From a checkpoint of a small transformer trained on Wikipedia.
Size: 8 layers, 14.9M parameters.
Architecture: RMSNorm before each block, rotary positions, no biases in attention or MLP, untied embeddings.
Training: 381M tokens, 5814 steps.
MLP neurons of a small language model. Each row is named by its layer, matrix (gate and up: input weights) and neuron, and shows model dimensions 176-303. Each number is 128 + 24 x the weight over its row's rms, rounded and kept within 0 to 255. A neuron's up and down rows have the sign that makes its largest values positive.
After each neuron's rows, "fires in" lists the words (lower case) most often at its 100 highest values on Wikipedia text that the model never trained on. A number after a token or word is its count.

L2.gate570 [121 135 109  93 151 161 120 155 122 145 134  97 110 142 135 111 119 139 182  91 167 147  79 120 121 125 158 136 115 164 179 116 130 119 119 111 162 133 135 174 117 131 167 141 162 126 110 127 135  98 105 100 149 134 128 137 102 121 125 127 144 152 152  71 131 169  93 100 134 119 140 131 143  99 106 131 108 140 108 159  89 106 108  84 109 136 138 100 122 105 152 141 123 149 152 157 110 126 196 133 124 138 117 141 116 132  95 106 179 117  93 112 134 117  71 111 152  89 130  99 134  91 100 113 168 114 150 110]
L2.up570 [142 133 170  75 133 175 138 139 104 129 130 101  81 142 129 106 132 154 111 135 137 126 123 128 134 168 124 147 150 151 163 122 171 128 103  87 150 115 159 167 154 155 135 165 158 119 113 119 104  98 136 125 132 108 120 109 116 127 108  99 119 111 141 127 116 135 127 103 179 127 101 144 123 104  84 149  67 116 122 160  97 161  74 114 120  91 104 110 162 102 126 135 107 122 113 132 118 100  58 124 144 141  91 176  98 148 116 148 112 150 136 126 127 109 105  63 138 138 104 149 118 108 111 139 125 157 158 129]
fires in: "of" 78, "on" 7

L2.gate235 [120 105 119 151 133 136 126 136 104 156 132 152 132 126 128 187 125  98 139 121 160  95 131 135  71  97 137 146 109 129  70 149 127 165 122  96 180 132 126 136 167 117 139 138 106 126 131 158 127 116 166 136 129 145 104 179 120 139 157 160 132  86  99 137  82 105 142 132  91  70 111 115  84  84 145 114 135 134 114  75 118 148 142 156 130 109 110 142 164  85 132 148  60 127 100 138 113 127 140 155 139 180 131 126 108 163 128  97  93 119 119 133 111 115 122 141  74 121 147 143 117 109 110 145 128 139 126 130]
L2.up235 [171 132 122 149 129 143 110 143 124 152 132 162 155 141 142 163 118 133 134 129 116 132  90 136 129 146 124 152  91 164 105 127 103 163 121  80 112 118  90 162 133  91 104 160 145 123 130 158 151 105 131 178 126 175 121 158  89 115 122 133 113 151 132 138  99 143 148 146  53 127 160  85  88 140 177 138 115 138 139 110 119 152 132 162 129 138 143 128 149 106 123 130 125 156 156 174 143 118 152 139 113 107 129 140 123 128 113  71  87 153 131 140 157 136 169 108 117  94 146 110  73 119 164 139 148 129 145 152]
fires in: "to" 35, "second" 9, "first" 9

L2.gate662 [118 117 105  87 134 131 119 142 182 106 193 124 144 120 115 144 122 143 131 100 153 142 113 119 121 121 142 132 171 101 132  79 131 133 123 142 131 151 107 154 110 123 123 115 150 160 157 155 106 114 111 156 168  69 125 115 145 173 137 130 150 158 127  99 140 126 150 101 130 132 134 110 119 147 118 112 116 107 103 135 128  99 135  93 122 153 179 117 134 107 156 135  60 156 136 122 132 113 116 138 109  95 113 154 139 187 109 107 125 110 111 132 149 141 114 118 161 116 148  95 133 119 140 158 173 131 158 122]
L2.up662 [ 89  98 145 120 125 130 124 106 130 150 135  80 139 172 142 147 146  93 116 127 122  96 115 119 100 140 128 104 107 155  99 166 138 149 143  99  93  79 153 117 137 162  72 118 116  84 117  99 188 146 142 127 104 181 134 102 145 131 141 134 122 131 106 108 144 150 165 138 133 134 110 114 141 146 116 172 139 116  69 156 111 136  97 125 121 146 125  99 134 137 133 105 126 122 117 125 189 138 118 115 118 150 129 128 131  99 131 115 148 148  99 137 151  98 148 143 132 132 149 144 148  99 109 114 152 127 102 163]
fires in: "of" 82, "program" 5

L2.gate443 [108 110 162 126 129 116 128  85  82  99 102 158 153 162 137 133 123 122 103 175 133 169 111  82 153 111 127 139 118 135 144 104 120 170 134 105 113 133 141 117 110  98 162 115 114 112 121 135 103 142 145 147 133 134 165 160 163 113 147 126 135 140 142 126 129 158 122 158 143 149 172 110 150  95  97 149 143 158 130 101 122 131 103 105 131 116 128 155 148 148 146 184 111 128 128 163 126 176 117 142 115 116 114 134 137 150  98 147 109 106 112 131 115 106 127  81 111 132 175 128 118 161 130 134 102 134 202 130]
L2.up443 [104 115 150 141 167 147  94 106 125 111 108 117 145 138 147 158 127 120 143 125 135  94 137 146 133 146 103 133 124 126 109 113 159 139 149 158 145  99 128  94 111 136 106 109  87 111 118 124 107 102 105  93 155 145 144 111 135 140 119 175  94 100 104 117 103 147 101 148 107 162  81 122  89 109 143 116 124 136 127 119 146 142 150 175 182 124 119 140 138 146 149 127 137 148 123 147 139 128 116 138 137 109 147 103 165  89 142 133  93 101  71 163 113  89 118 106 138 185 135 142 177 145  90 153  94 150  94 151]
fires in: "by" 23, "while" 14, "from" 10, "that" 9, "at" 5, "until" 4

L2.gate216 [129 116 144 125 123 135 129 134 140 138 123 124 110 159 130 126 140 120 136 117 105  77 138 138 130 169 125 124 124 143 140 116 141 104 156 111 143  99 142  97 120 140  99 150 157 121 139 131 166 118 119 150 169 169 144  73  97 135 131 120 139 138 110 128  96 162 121  63 147 117 135 139 103 104 149 118 133 117 126 119 133 172 110 128  99 106  94 112 106 139 102 162 124 151 107 145  81 100 109 222 155 163  91 195  80 171 108 155 134 132 127 128 130 131 135  98 123 142 142 136 116  98  89  98 123 106 140 120]
L2.up216 [114 122 155 164 129 127 141 127 156 178  85 132 104 130 140 171 166 144 140 112 132  97 124 120 151 146 110 130 103 114 116 110  79 128 185 100 139 122 144 120 154 156  85 130 110 108 163 103 146 135 129 116 190 121 156 104 118 143 111 115 155 137 124 142 141 167 135 105 159  89 135 140 128 133 147 108 132 122 130 117 133 125 103 101 111 144 105 138 116 150  97 146  98 158 119 126  77 105 121 195 127 137 128 136 119 179  87 151 105 122 166 142 119 152 134 111 140 169 153 108 114 123 122  84 132 113 125 153]
fires in: "of" 73, "in" 9, "with" 6, "to" 6

L2.gate331 [ 90  83 117 165 108 112 166 150 128 140 131 149 127 164 138 125 132  99 137 135 115 178 130 109 130  90 156 136 129 126 140 134 122  96 167 122 171 122 107 159 155 118 121  92 148  90 162 131  76 131 165 141 154 138 148 153 139 129 186 137 139 117 134 127 117 133 156 128 127 156  81 148 125 144 136 140 116 166 156 153 144 140 177 163 134 106 115 117 125 162 122 162 132 131 128 153 121 124 137 112 134 135 101 130 142 187 147 184  79 117 156 100 152 111 133 110 133 119 153 113 134 132 175 121  93 156 111 151]
L2.up331 [ 98 111 125  99 134 124 143 113 118 145 140 115 125 143 145 145  90  90  93  98  98 105 131 126 163  88 162 145 110 145 155 154 131  79 147 150 181 127 177 114  80  90 145 123 181 130 158 153 122 143 116 182 144  80 115 182 125 105 138 111 120 133 117 136 126 130 127 103 135 156 113 151  97 144 120 145 144 128 128 129 150 131 126 139 152 119 143 120 111 123 130 108 119 120 151 153 128 113 124 132 169  62 132 153 151 124 164 138 154 102 127  83 188 179  94  93 132 101 171 106 140 151 131 115  96 170 108 108]
fires in: "as" 52, "of" 14, "were" 11

L2.gate542 [135  95 147 120 128 107  96 170 123 188 131 146 123 115  90 134 122 150 149 109 160 139 119 122 134 123 185 139  92 155 125 139 127 128 163 143 129 118  90 127 169 107  73 125  81 124 110 180 104 129  97 120 155 144 148 147 142 125 120 158 116 155 149  80 110 155  94 127  84 110 129 111 180 133 121 108  92 141 124  80 119 147 121 119 148 131 106 121 153 127 123 184 109 156 131 133 160 124 186 140  97 100 175 123 179 128 155 143  89  93  92 143 101 123 163 110 147 122 169 126 108  71 136 136 125  87 145 166]
L2.up542 [161 112 148  83 145 108 125 146 167 123 139  86  99 121 120 183  86 130 153 166 134 133 151 146 152 119 155 137 120 114 113 126 143 103 151  77 118 122 138 120 125 145 102 159  95  88  96  96 105 104 127 124 143 165 138 133 104 129 139  99 112 158 113 100  85 159 152 161 104 123  96 146 168 139 115  91  91 151 146 113 137 171 123 104 123 116  53 159 136  96 136 178 116 134 136 104 127 118 197 147 119 110  93 137  93 130 124 146 133 156  90 143 161 152 141 122 165 116 114 159 164 133 120 116 145 144 115  89]
fires in: "to" 42, "from" 25, "into" 6

L2.gate212 [138 101 145 165 111 143 158 106  76  78 174 154 181  77 136 126 116  85 166 141 148 106  95 144  93 188 146 140 111 148 118  93 153 125 127 137 117 152 116 136 127 140 121 133 162  92 113 147 148 113 118  87 139 110 161 102 124 137 125 175 148  88  94  93 143 128 180 173 100 157 135  75 133 130 131 128 105  99 136 132 144 112 116  44 129 137 137 145 126 111  95 119 115 133 111  96 109 116  79 105 154 117 163 121 155 160 127 154  82 108 134 143 152 127 150 118 121 130 154 155 112 152 127 140 124 156  94 142]
L2.up212 [103 128 150  93 112 135 164 163 130  90 128 115 200 130 132 123  96  94 152 119  96 108 111 142 121 125 118 163 120 117  94  79 104  86 138 151 105 119 118 138 130 120 114 132 144 112 160 133 167 130 132 124  81 121 132 115  79 144 141 170 126 152 130 118 111 127 124 170  92 137 144 122 159 130  97 184 137  83 104 148 158 124 113 128 114  70 145 144 149 119 126  86 139 157 128 101 164 134 124  74 134 124 158 111 105 163 132 201 135 100 128 159 145 173 168 166 135 155 124 128 144 121 153 146 159 104  85  88]
fires in: "it" 20, "program" 18, "organization" 7, "programs" 6, "society" 4, "methods" 4

L2.gate716 [111 104 170 130 191 133  94  92 139 118 155  99 116 106 120 175 204 140 126 111 132 151 123 116  95  77 154 152 134 137 132 137 148 105 152 119 151 129 145 130 120 138  98 146 120 147 167 114  98 101 167 137  94 118 134 139 140 133 130 109 121 141 141 127 109  89 111 107 109 151 101 107 137 111 128 156 117 140 124 129 164 131 117 146  89 163  90 142  92 103 128 112 128 100 127  98 118 126 150 112 134 102 145  86 162  79 214 131 126 156  90  82 135  96 164 153 151 159 143 117 120  84 112 177 121  98 121 149]
L2.up716 [117 119  90 136 114  95  78 173 111 142 165 119 125 137 154 142  97 132 120 113 129 183 146 134 173  85 101 142 107 141 108 103  98 139 119 123 175 148 161 146 145 134  89 145 118 141 190 114 124 147 104 138 139 118 111 165 133  98 120 106 136 120 133 107 131 168 127 124  91 123 116 162 147 110 138  89 142 159 110 112 119 142  95 133 126 125 132 159 130 128 148 162 141 154 175 159 111 166 149 121 154 131 107 140  96 129 130 101 132 151  82 136 110  97 100 111 160 141 180 148 174 141  83 111 106 118 133 125]
fires in: "to" 94, "for" 5

L2.gate579 [186 147 155  95 120 116 134  89 115 152  91 140  69 161 143 107 143 131 104 141 107 155 133 145 137 182 127 163  87 137 142 131 142 131 141 108 129 135 149 159 122 131 124 128 119 143 160 167 106 100  95 129 130  95 115 126 116 124 157 126 140 162 117 176 143 136 146 141 104 111 118  75 141 130 108 122  98 124 152  88 110 174 162 119 134 145  99 156 138 108 123 155 140 135 106 106 113 118 104 122 107  99 181 110 130 133 106 137 105  84 172 119 106 136 159 149 159 111 131 114  97  93 113 114 107  82 161 131]
L2.up579 [127 118 132 114 137 124 146 195 115 146 106 127  78 102 138 112  91 122 127 151 161 159 156 160 128 102 173 116 176 142 151 143 135 127 127 151 140 144 154 133  92 160 150 137 168 147 145 126 123 184 115 146 137 120 139 132 126 130 131 186  94  88 133 116 131 137  96 134 117 137 117 138 122 137 153 124 132 177 188 105 121 115 179 116  94 170 143 173 150 152 144 132 184 153 158 146 150 136 138 125 134 123 135 171 135  82 125 154 140 166 129 115 153 126 138 136 126 172 123 160 113 108 100  64 108 133 125 120]
fires in: "from" 60, "cross" 6

L2.gate472 [ 77  98 140 169 131 105 106 143 115 146 118 151 125 137  96 132 115 132 116 141 144 129 124 129 111 115 137 173 138 145 134 114 148 117 137 165 161  89 151 125 123 121 137 119 153 147 173 139 118 123 139 147 149 109 139  85 133 153 163 116 105 116  97 158 142 170 157  95 115 135 120  77 149 135 176 128 124  82 101 154 178 112 129 126 159 149 184 113  66 114 123 125 103 114 141 101  84 155 127 120 128 129 165 118 146 130 138  79 100 101 170 109 157 112 108 116 138 118  94 115  79  89 181 101 117 123  73  90]
L2.up472 [119 122 139 128 121  92 164 127 123  87 140 172 113 139 122 158  90 110 109 160 154 148 141 133 122 102 139 158 142 126 173 133 146 150 112 119 172 115  99 110 154 104  96  62 145 154 147 106 139 144 145 135 145 115 120 114 145 140 129 156 117  89  93 145 110 138 129  52 133  93 134 140  76 114 145 144 126 133 124 140 155 161 113 128 175 113 173 138  91 156 109 149  82 151 118 117 117 147 125 126 140 135 147 100 122 146 173 105 151 109 124 110 172 135  91 103 119 137 130 147 106 108 137 147 106 130 149 133]
fires in: "as" 92

L2.gate651 [153 103  75 133 110 136 142 125  98 129 114 123  83 183 146 136 117  97 108 151 146 147 122 113 159 123 106 149 146  96 103 136 168 101 146 117 143 136 139 141 145 136  92 140 143 117 164 138 128 170 165 135  92 125 122 135 103  98 135 129 135 117 168 141 105 125 158 125 140 152 133 103 173 136 137 123 182 114  87  87 109 134 154 153  87 143 162 155 130 126 159 100 151 125 125 149 159 144 125  94 106  81 131 128 121  82 115  88 111  98 108 122 123 132 150 128 106 136 161 111 145 173 179 127 106 119 152 162]
L2.up651 [127  86 135 117 115 156 127 126 121  99  93  97 114 103 151 133  94 123  92 139 181 125  89 122 168 112 163 144 125  71 125  91 132  95 153 110 144 140 109 111 147 107 121 119 131 133 133 134 117 101 110 111 114  78  91 107 155 111 106 156 116 101 166 130 120 166 151 106 157 136 152 117 111 131 113 135 140 126 139 133 118 192 157 147 162 107 142 140  99 126 148 114 132 121 128 131 130 132 101 138 110 156 143 144 114 125 136 130 135  98 120 137 124 156 113 116 137 110 161 137 172 190 177 123  88 157 106 122]
fires in: "were" 38, "railroad" 9, "railroads" 6, "was" 6, "people" 5, "get" 5

L2.gate90 [111  73 136 133 132 128 132 121 162 154 163 105 130 140  92 128 126  45 154 123 133 139  97 129 129 156 116 127 125 153  96 120 103 173 144 105 124 132 156 113 175 121  82 136 142 125  63  83 102 159 138 106 131 121 152 167 157 105 142 157 127 126 133  85 106 124 113 111 102 119 127 156 114 111  81 152 146 138 145 137 135 137  91  98 152  93 104  97 153  93 106 177 138 120 121 149 145 166 117 125 207 146 162 105 136  70 119 133 112 123 141 125 120 127 174 130 161 150 179 137 152 125  91 177 171 154 127 127]
L2.up90 [125 113 156 138 109 139 147 124 112 111 202 126 101 150 156 145 158 122 124 118 130 118 127 152 121 105 129 122 132 113 109 123 151 178 171 106  93 149 177 159 190  90 116 120  90 127 141  96 113 176 131 139 122 134 133 110 105  94 142 142  85 135 159 147 130 124 147 144 139 150 185 135 142 139  61 120  74  90 145 129 116 124 137 111 158  97 118 119 134 109 109 130  87 196 121 144 125 117 106 104 132 105 150 137 135 106 138  98  95 178 125 157 171 144 126 134  94 119 139 132 130 146  75 167 134 108 134 172]
fires in: "that" 76, "to" 14, "about" 5

L2.gate786 [139 111 140  73 161 106 109  78 134 146 114 138 111 180  87 151 123 113 140 127 157 138 107 133 143  99 139 102  94 130 108 140 192 149 153 106 162 112 122  92 136  95 106 110 146 128 173 148 120 165 116 168 147  98 169 157 136 144 146 161 150 115 119 126 116 141 109 110 105 157 101 169 151 144 113 160 118 126 108 146  99 102 113 134  76 131 129  96 146 109 129 174  86 134 121 154 136 125 133 117 142 142 141 159 129  72 143 164 163 148 104 141 107 111 120 103 121 116 146 129 104 128 103 156 126 119 107 136]
L2.up786 [140  88 125 103 172 128 144 126 108 168 113 102 118 146 152 140 162 142 137 137 122 119  95 157 143  55 110 136  67 163 140 139 159 116 166 108 167 104 138 117 148 118 107 131 119 142 149 128  94 112 117 142 154 147 162 133 153 134 173 135 132 149 126  91 153 177 107 123 104 165  59 111 123 156  98 116 117 185 118 147 106 103  88 121 107  82 120 130 129 103 150 137 116 126 106 139 108 101 151 123 127 117 162 163 108 126 149 121 133 131 154 132 158 145 134 107 165 189 131 147 121 102 139 141 120 142 155 156]
fires in: "an" 60, "s" 24, "its" 4, "for" 4

L2.gate825 [124 110 125  98 125 130 151 111 166 132 140  88 109 101 148 144 119 153 117 124  98 102 105 135 136 120 115 104 168 129 147 141 128 129 147 180 163 152 105 149 109  89 110 133  96 158 117 125 136 184 122 140 118 131 153 141 102  85 114 118 120 147 115 112  95 120 143  85 145 126 110 149 161  96 116 115 134 124 138  82 169  97 108  96  83 105  97  85  89 123 150 174 113 164 116 134 138 182 118 168 125 112 157  89 139  67 111 112 112  91 115 133 164 127 122 134 123 131 160  66 136 112 125 113 179 136 109 129]
L2.up825 [131 108 139 173 114 114  74 135  99 152  78 137 131 154 128 129 122 121 111 154 131 141 167  90 111 128 139 141 103 143 153 148 108 118 164 112  97 135 145 164 159 141 152  96 130 133 163 135 125 111 142 137 112  96 102  86 118 121 118  73 133 137  92 176 136 116 134 113 162 113 140 151 132 107 112 127 111 155 109 143 148 126 143 152  92 126 121 129 151 113 117 122 114 112 113 131 148  88 143 170 134 150 150 118 118 119 158 112  99  92 167 116 160 115 136 166 108 123 123 158 177  59 126 116  75 119 124 143]
fires in: "in" 58, "al" 6

L2.gate684 [125 130 129  76 128 152 125 124 126 141 162 101 147 118 123 112 152 118 155 125  88 137 146 166 141 148 148 151 155 115 146 162 103  96 128 111 167 151 151 143 132 144 105 155 135 115 104 164 113 119 148 111 128 123 117 144 155  99 132 106 127 107 119 145  73 141 137 150 167 133  83  77 129 109 114 137 135 103 135 156  97 168 125  91 137 142 146 169 125  87 123 127  90 145 126  97 130 144 109 134 125 170 114 131 116 126 119 110 172 114 105 172 127  94 107 133 106 135 114 139 130 151 151 158 159 146 124 110]
L2.up684 [135  93 141 134 101 124 108 116 143 114 140 137 132 160 140 146 140 135 183 109 133 125 169 130 159 140 135 118  90  96 144 158  84  96 112 117 149 147 159 142 165 134 101 106 120 135 168  92  68 163 131 104 153  98 133 103 147 126 148 129 160 139 117 149 141 123 180 145 176  90 121 104 111 117 115 190  99  99 145 151  92 148  88 116 130 101 108 132 123 102 119 145 119 165 127 123 154 134 110 146 175 143 133 140 138  93 134 137 119 131 105 149 148 101 125 134 123 126 187 107 151  96 193 133 154 117  96  82]
fires in: "of" 18, "round" 16, "place" 8, "ncaa" 6, "tournament" 4, "providing" 4

L2.gate319 [ 73  84 131 145 137 116 161 128  98 157 101 124 119  85 138 175  69 123 114 172 118 114 117 134 109 135 164 164 103 127 123 101 134 169 148 142 128 142 160 115 130 106  77 124 115 103 140 154 146 167 152 129 125 157 178 121 102 120 129 162 134 151  94 125  79 106 102 181 131 123 124 100 108 162  96 120 145  67 135 126 135 128 171 118 131 103 126 128  80 154 148 179 124 108 149 143 144 141 148 129 146 128 144 150 108 150 101 126 149 138 112 142 143  82 128 163 130 113 146 123 138  88 133 135 100 155 122 121]
L2.up319 [155 106 151 120 109 145 173 124 160  87 133 169 120 102 130 132 138  89  99 153 173 126 148  88  85 113 125 160 134 141 180 159 146 119 122 159 123 148 141 170 173 115 129 105 128 154  71 158 112 102 152  68 134 120 172 114 138 126  75 143 156 122 144 123 111 107 132 101 139 135 129 117 133  83 118  96 139 106 144  97 113 161 125 166 127 119 162 129 107  90 111 100  96 100 161 112 134 174 139 117 120 161 180 126 147 146 110 154 132 114 130 118 114 163 140  58 123  94 121 172 119 104 131 161 111 116 128 140]
fires in: "number" 22, "type" 14, "version" 10, "level" 7, "methods" 7, "section" 7

L2.gate598 [105 137 183 134 122 134 135  99 117 160 124 101 105 130 111 167 107 167 131 127 124 172  82 107 101 171 106 151 183 156 165 147 138 139 125 104  74 119 125 104  92 150 143 134 162 117  96 158 159  79 129 124 147 135 122 128  86  86 121 151 167  97 136 146 102 116 129 129 123 140 190 107  83 158 130 123 165  74 162 125 143 133 146 114 141 121 143 143  85 140  80  95 114 128 137 103 134 102  80 106  81 109 127 150 116 135 104 135 108 140 134 108 122 143 121 138  92 100  93 115 121 155 167 134 105 136 157 166]
L2.up598 [135 117 143 110 137 112 122  80 122 116 144 135 101 113 121 130 131 147 158 122 101 124 105 118 147 154 136 136 114 119 144 159 123 170 152 161 107 123 175 149 111 122 128 116 143 122 100 136  89 125 129 135 172 160 139 140 125 108 169 145 141 108 132 154 136 187 142  84 150 118  94  97 151 147 111 141 149  91 125 126 180 138 162 106 113 162 133 157  93 115 111  60 147 102 134 133 171  92  99  83 131 112 182 133  99 145 119 146 130  70 100 101  66 122 101 147 107 129 142 122 111 154 125 145 121 135 150 100]
fires in: "as" 54, "25" 4

L2.gate471 [ 99 108 129 129 150 134 132 137 146 122 126 115 107 135 121 145 154 121 103  74 111  84 154 100 124 112 112 134 170 106  87 131 129 151 122 106 168 125 125 124 160 178 130 166 120 107 145 140 141 154 149 133 158 137 125  95 102 129  87 167 128 143 163  80 131 124 136 119 147 172  99 152 109 110 135 132 140 142 100 157  95 147 107 133 150 142 141 104 132 171 133 163 112 134 146 100 157 127 157 179 153 154 134 126 125  88  89 156 153 123 147 120 108 148 112 118 117 173 113 132 130 142 154 173 191 113 125 147]
L2.up471 [132 110 164 115 121 145 140 129 141 129 125  96 146 140 109 145 141 126 104  72 149 115  86  97  97  96 112 108 167 155 139 143 147 141 198 109 149 132 114 131  91 140 119 127 116 134  84 109 150 104  93 101 150 117  93 101  72  78 147 125  99 125  93 154 140 129 109 127  89 140 134 150 136 106 139 138 108 127 135  91 118 129 137 138 126 120 107  98 117 145 107 164 132 132 109 132 112 103 181 107 140 162 139 159 114 132 134 115  73 144 105 159 177 137 131 149 161 130 121 119 121 115 100 132 180 132  90 157]
fires in: "in" 39, "with" 11, "for" 8, "of" 4

L2.gate427 [131 123  90 149 129 130 168 110  89 172  96  92 132 141 115 143 138 126 111 100 101 158 170 135 165  96 133 148 139 143  89 169 117 144 124 112 107 124  96 113 118 144 123 104 151 108  89 172 164 102 121 139 149 166 148 123 178 137 130 100 168 130  99 178 104 133  76 125 154 137  97 176 119 109 156 101 150  99 127 121 148 138 120 135 182 158 128 138  96 146 117 135 126 141 117 118 134 124 117 130 140 149 128  91 140 140 168 154 149 147 149 126 124 116 123 110  88  79 104 116  61 129 149 155 131 152 136  89]
L2.up427 [102 132 137  92 106  85 103 132  71 147  87 158 164 117 132 104 131  75 124 133 122 123 114 154 103 126 141 128 122 117 118 117 101 112 119 137 203 132 119 127 134  84 137 111 128 100 141 170 139 134 129 166 154 127 141 124 164  97 165 127 112 144  80 166 113 103 118 152 115 161 143 150 138 137 131 125 136 123 142 118 144 143 156 110 101 132 101 170 125 129 111 127 120 132 130 144  93 155 117 115 135 153 152 140 164 127 116  99 154 131  97 149 143  83 115  77 127 124  87 124 115 108 159 109 126 117  65  75]
fires in: "as" 50, "of" 10, "by" 9

L2.gate6 [110 139 128 121 116 124 145 142 155 106 193 108 136 118 145 131 163 133 145 100 131 134 138 144 149 100 114  99 131 143 166 103 172 133 123  96 121 134 162 134 143 125 121 153 147 118 120 116 188 114 155 117 111 120  97 183 147 110 133 141 178  84 142 171 128 166 162 138 111 152 116 143 126 121 106 143 110 123 122 152  98 133 148 106 107 129  85 142  95 124 114 152 162 141 174 149 153 104  86  77 171 110 127 172 111 112  86 162  90 124 117 122 123 122 109 128 100 159 164 149 168 102 127 142 149 165 152 127]
L2.up6 [188 137 142 124 103 144 128 143 147 153 118 158 134 147 127 150 113 140 149 157  89 112 136 130 131 128  73 126 117 129 134  94 170 137 121 152  91 120 101  99 101 117 153 135 114 117  82 140 120  83 136  89 132 173 140 142 108 124 134 150 142 105  96 133 136 142 157 101 144 122 112 125 123 136 152 158 126 161 134  98 125 132 128 151 127 146 132  92 135 127  95 153 117 158 145 140 154 110 139 147 112 138  90 122 103 152 127 130 122 109 114 134 114 147 100 121 115 131 124 145 143 110 108 177 136 150 155 141]
fires in: "that" 35, "would" 29, "will" 20, "it" 5

L2.gate755 [104 102 104 134 119 137 113  76 108 137 115 160  98 145 110 126 143 148 138 120 125 126  74 140 121 148 139 163 120 142 150 140 150 146 111 117 161 120 140 108 107 128 160 112 154 191  86 135 108 159 167 127 140 120  96 119 128 103 138 152 141 121  84 144  96 101 116 108 136 132 116 111 119 147 108 159 140  98 144 151 127 170 128 116 162 134 138 144 102 100 141 129 147 129 170 176 128 137 110 149 139 161 144  98 119 137 141 141 142 134 142 113 137 153  97 101  95  96 181 116  93 114 133  90 175 136 155 132]
L2.up755 [140 110 111  78 136 121 147  97 107 108 144 129 110 128 106 121 158 147 131 126 102 139 108 136 157 155 104 111 136 109 107 139 141 153 122 141 164 125 117  96 133 110 135 140 131 117 146 176 134 128 161 138 151  18 142  82 105 147 129 111 118 148  96 151 131 109 143  99 129  90 153 142 129 142 125 145 139 106 126 169  99 116 136 139 118 139 102 150 142 155  84 140  90 139 138 128 156 149 101 141 159 114 170 146 155 101 131 110 126 151 148 113 117 165 127 119 167 130  95 122 156  88 152 107 188  97 120 120]
fires in: "of" 49, "all" 9, "allaire" 4

L2.gate760 [134 131 176 113 112 162 183  64 137  97 167 130 148 182 148 175  87 122  82 121 121 117 142 107 119 143  88 130 140 144 140 119 166 141 143 124 128 109 107 114 125 170 143 113 189 115 126 144  94  87 119 113 115 107 145  92 179 139 112 121  92  94 118 182 107 129 133 155 145 155 155 143 129  96  97 135 118 140 115 116 143 130 114 138 137 114  97 177  99 105 122 172 100 151 111 139 103 141 132 112  93 129 116 129  99 172 134 113  98 137  92 129 119 135 141  83 126 118 127 121 140 149 132 183 111 148 136 127]
L2.up760 [180 165 103 115 125 130 144 111 126 102 133  66 163 104 120 163 152 140 101 109 111  51 160 129 127 124 149 158 155 124 131  85 166 127 137 141  97 131 151 106 121 140 136 121 110 142 133 135 129  96 131 103 125 113 136 151 176 148 155 158 125 138 123 164 154 103 107 172 114 132 142 134 100  94 157 102 138 127 156 116 105 148 123 144 148 132 123 149 104 121 121 143 107 113 125 156 163 144 105  82  90 144 103  85 169 126 112 150  91 120 109 142 188 117 132 145  67 100 137 109 148 148 149 140 100 148 129 119]
fires in: "that" 85, "john" 4

L2.gate749 [101 128 125 152 136 126 115  97  78 124 131 133 102 127  93  89 129 129 129 140 138 121 107 126 133 129 145 134 128 142 129 148 113 124 162 129 108  95 111  81 132 124 137 109 115 122 157 161 143 108 110 104  96 191 103 195  91 134 121 137 155 101 100 126 141 152 133 133 119 147 194 100 175 102 142 118 140 128 132 118 159 180  79 163 135 148 152 139 108 127 139 143 113 140 155  97 152 109 123 103 157 122 145  95 128 128 107 152 101 132 146 122 158 108 115  97  93 139 135 108 126 126 149 150 124  88 145 131]
L2.up749 [146 135 175 113 144 130 104 121 129 121 181 142 134 136 108 103 119 144 125  51 130 114 121 156 117 117 122 149 115 119 158 119 131 109 123 110 164 163 125 149 101 130 116 134 145 130 107 110  90 126 112 127 144 177  75 152 122 128 164 106 194 121 131 161 133 142 149 132 122 142 104 124 128 140 120 100  83 118 135  85 122 169 125 130 116 100 205 100 143 152 109 151 112 113  95 108 129 157  70  90 124 126 112  73 134 132 172 123 115 163 158  98  99 119 168 112  97 137 153 127 142 137 142 145  87 120 157 106]
fires in: "as" 88, "from" 4

L2.gate152 [143 102 110 115 140 121 103 119 134 111 127 146 142 162 156 181  84 126 123 102  96 133  96  89 155 114 111  96  97 161 133 146 138 124 158  97  70 121 110 119 182 128 102 121 134 136  97  81 155  97 139 115 139 139 156 137 101 157 130 129 109 102 128 172  93 184 120 171 138 117 126 106 123 120 153 142 106 171 154 107 162 131 124 120  65 112 103 167 131  63 116 155 148 158 112 156 133 118 147 126 118  92 106 131 103 119 153 137 129 146 155 107 121 135 113 141 130 122 106 122 154 117 116 129 165 153 140 100]
L2.up152 [108 132 133 138 115 124 132 122 179  82 107 123 123  97 143 128 104 132 129 107 175 156 152 136 127 131 157 121 130 124 160 123 141 101 119 127  91 146 177  67 104 151 149 127 162 135 104 104 135 152 105 137 114 156 157  96 128 179 137 155 121 167 157 168  55 126  80 124 166 136 139 130 129 156 147 164  99 118 177 140 169 102 108 141 115 117 117 152 130  88 121 127 143 161 130 132 115 163  87 142 104 141 144 115 130 119 127 116 144 108 131 146 141 136 115 137 135  93 116 144 125 139 151  92 163 141 144  94]
fires in: "that" 47, "days" 8, "50" 6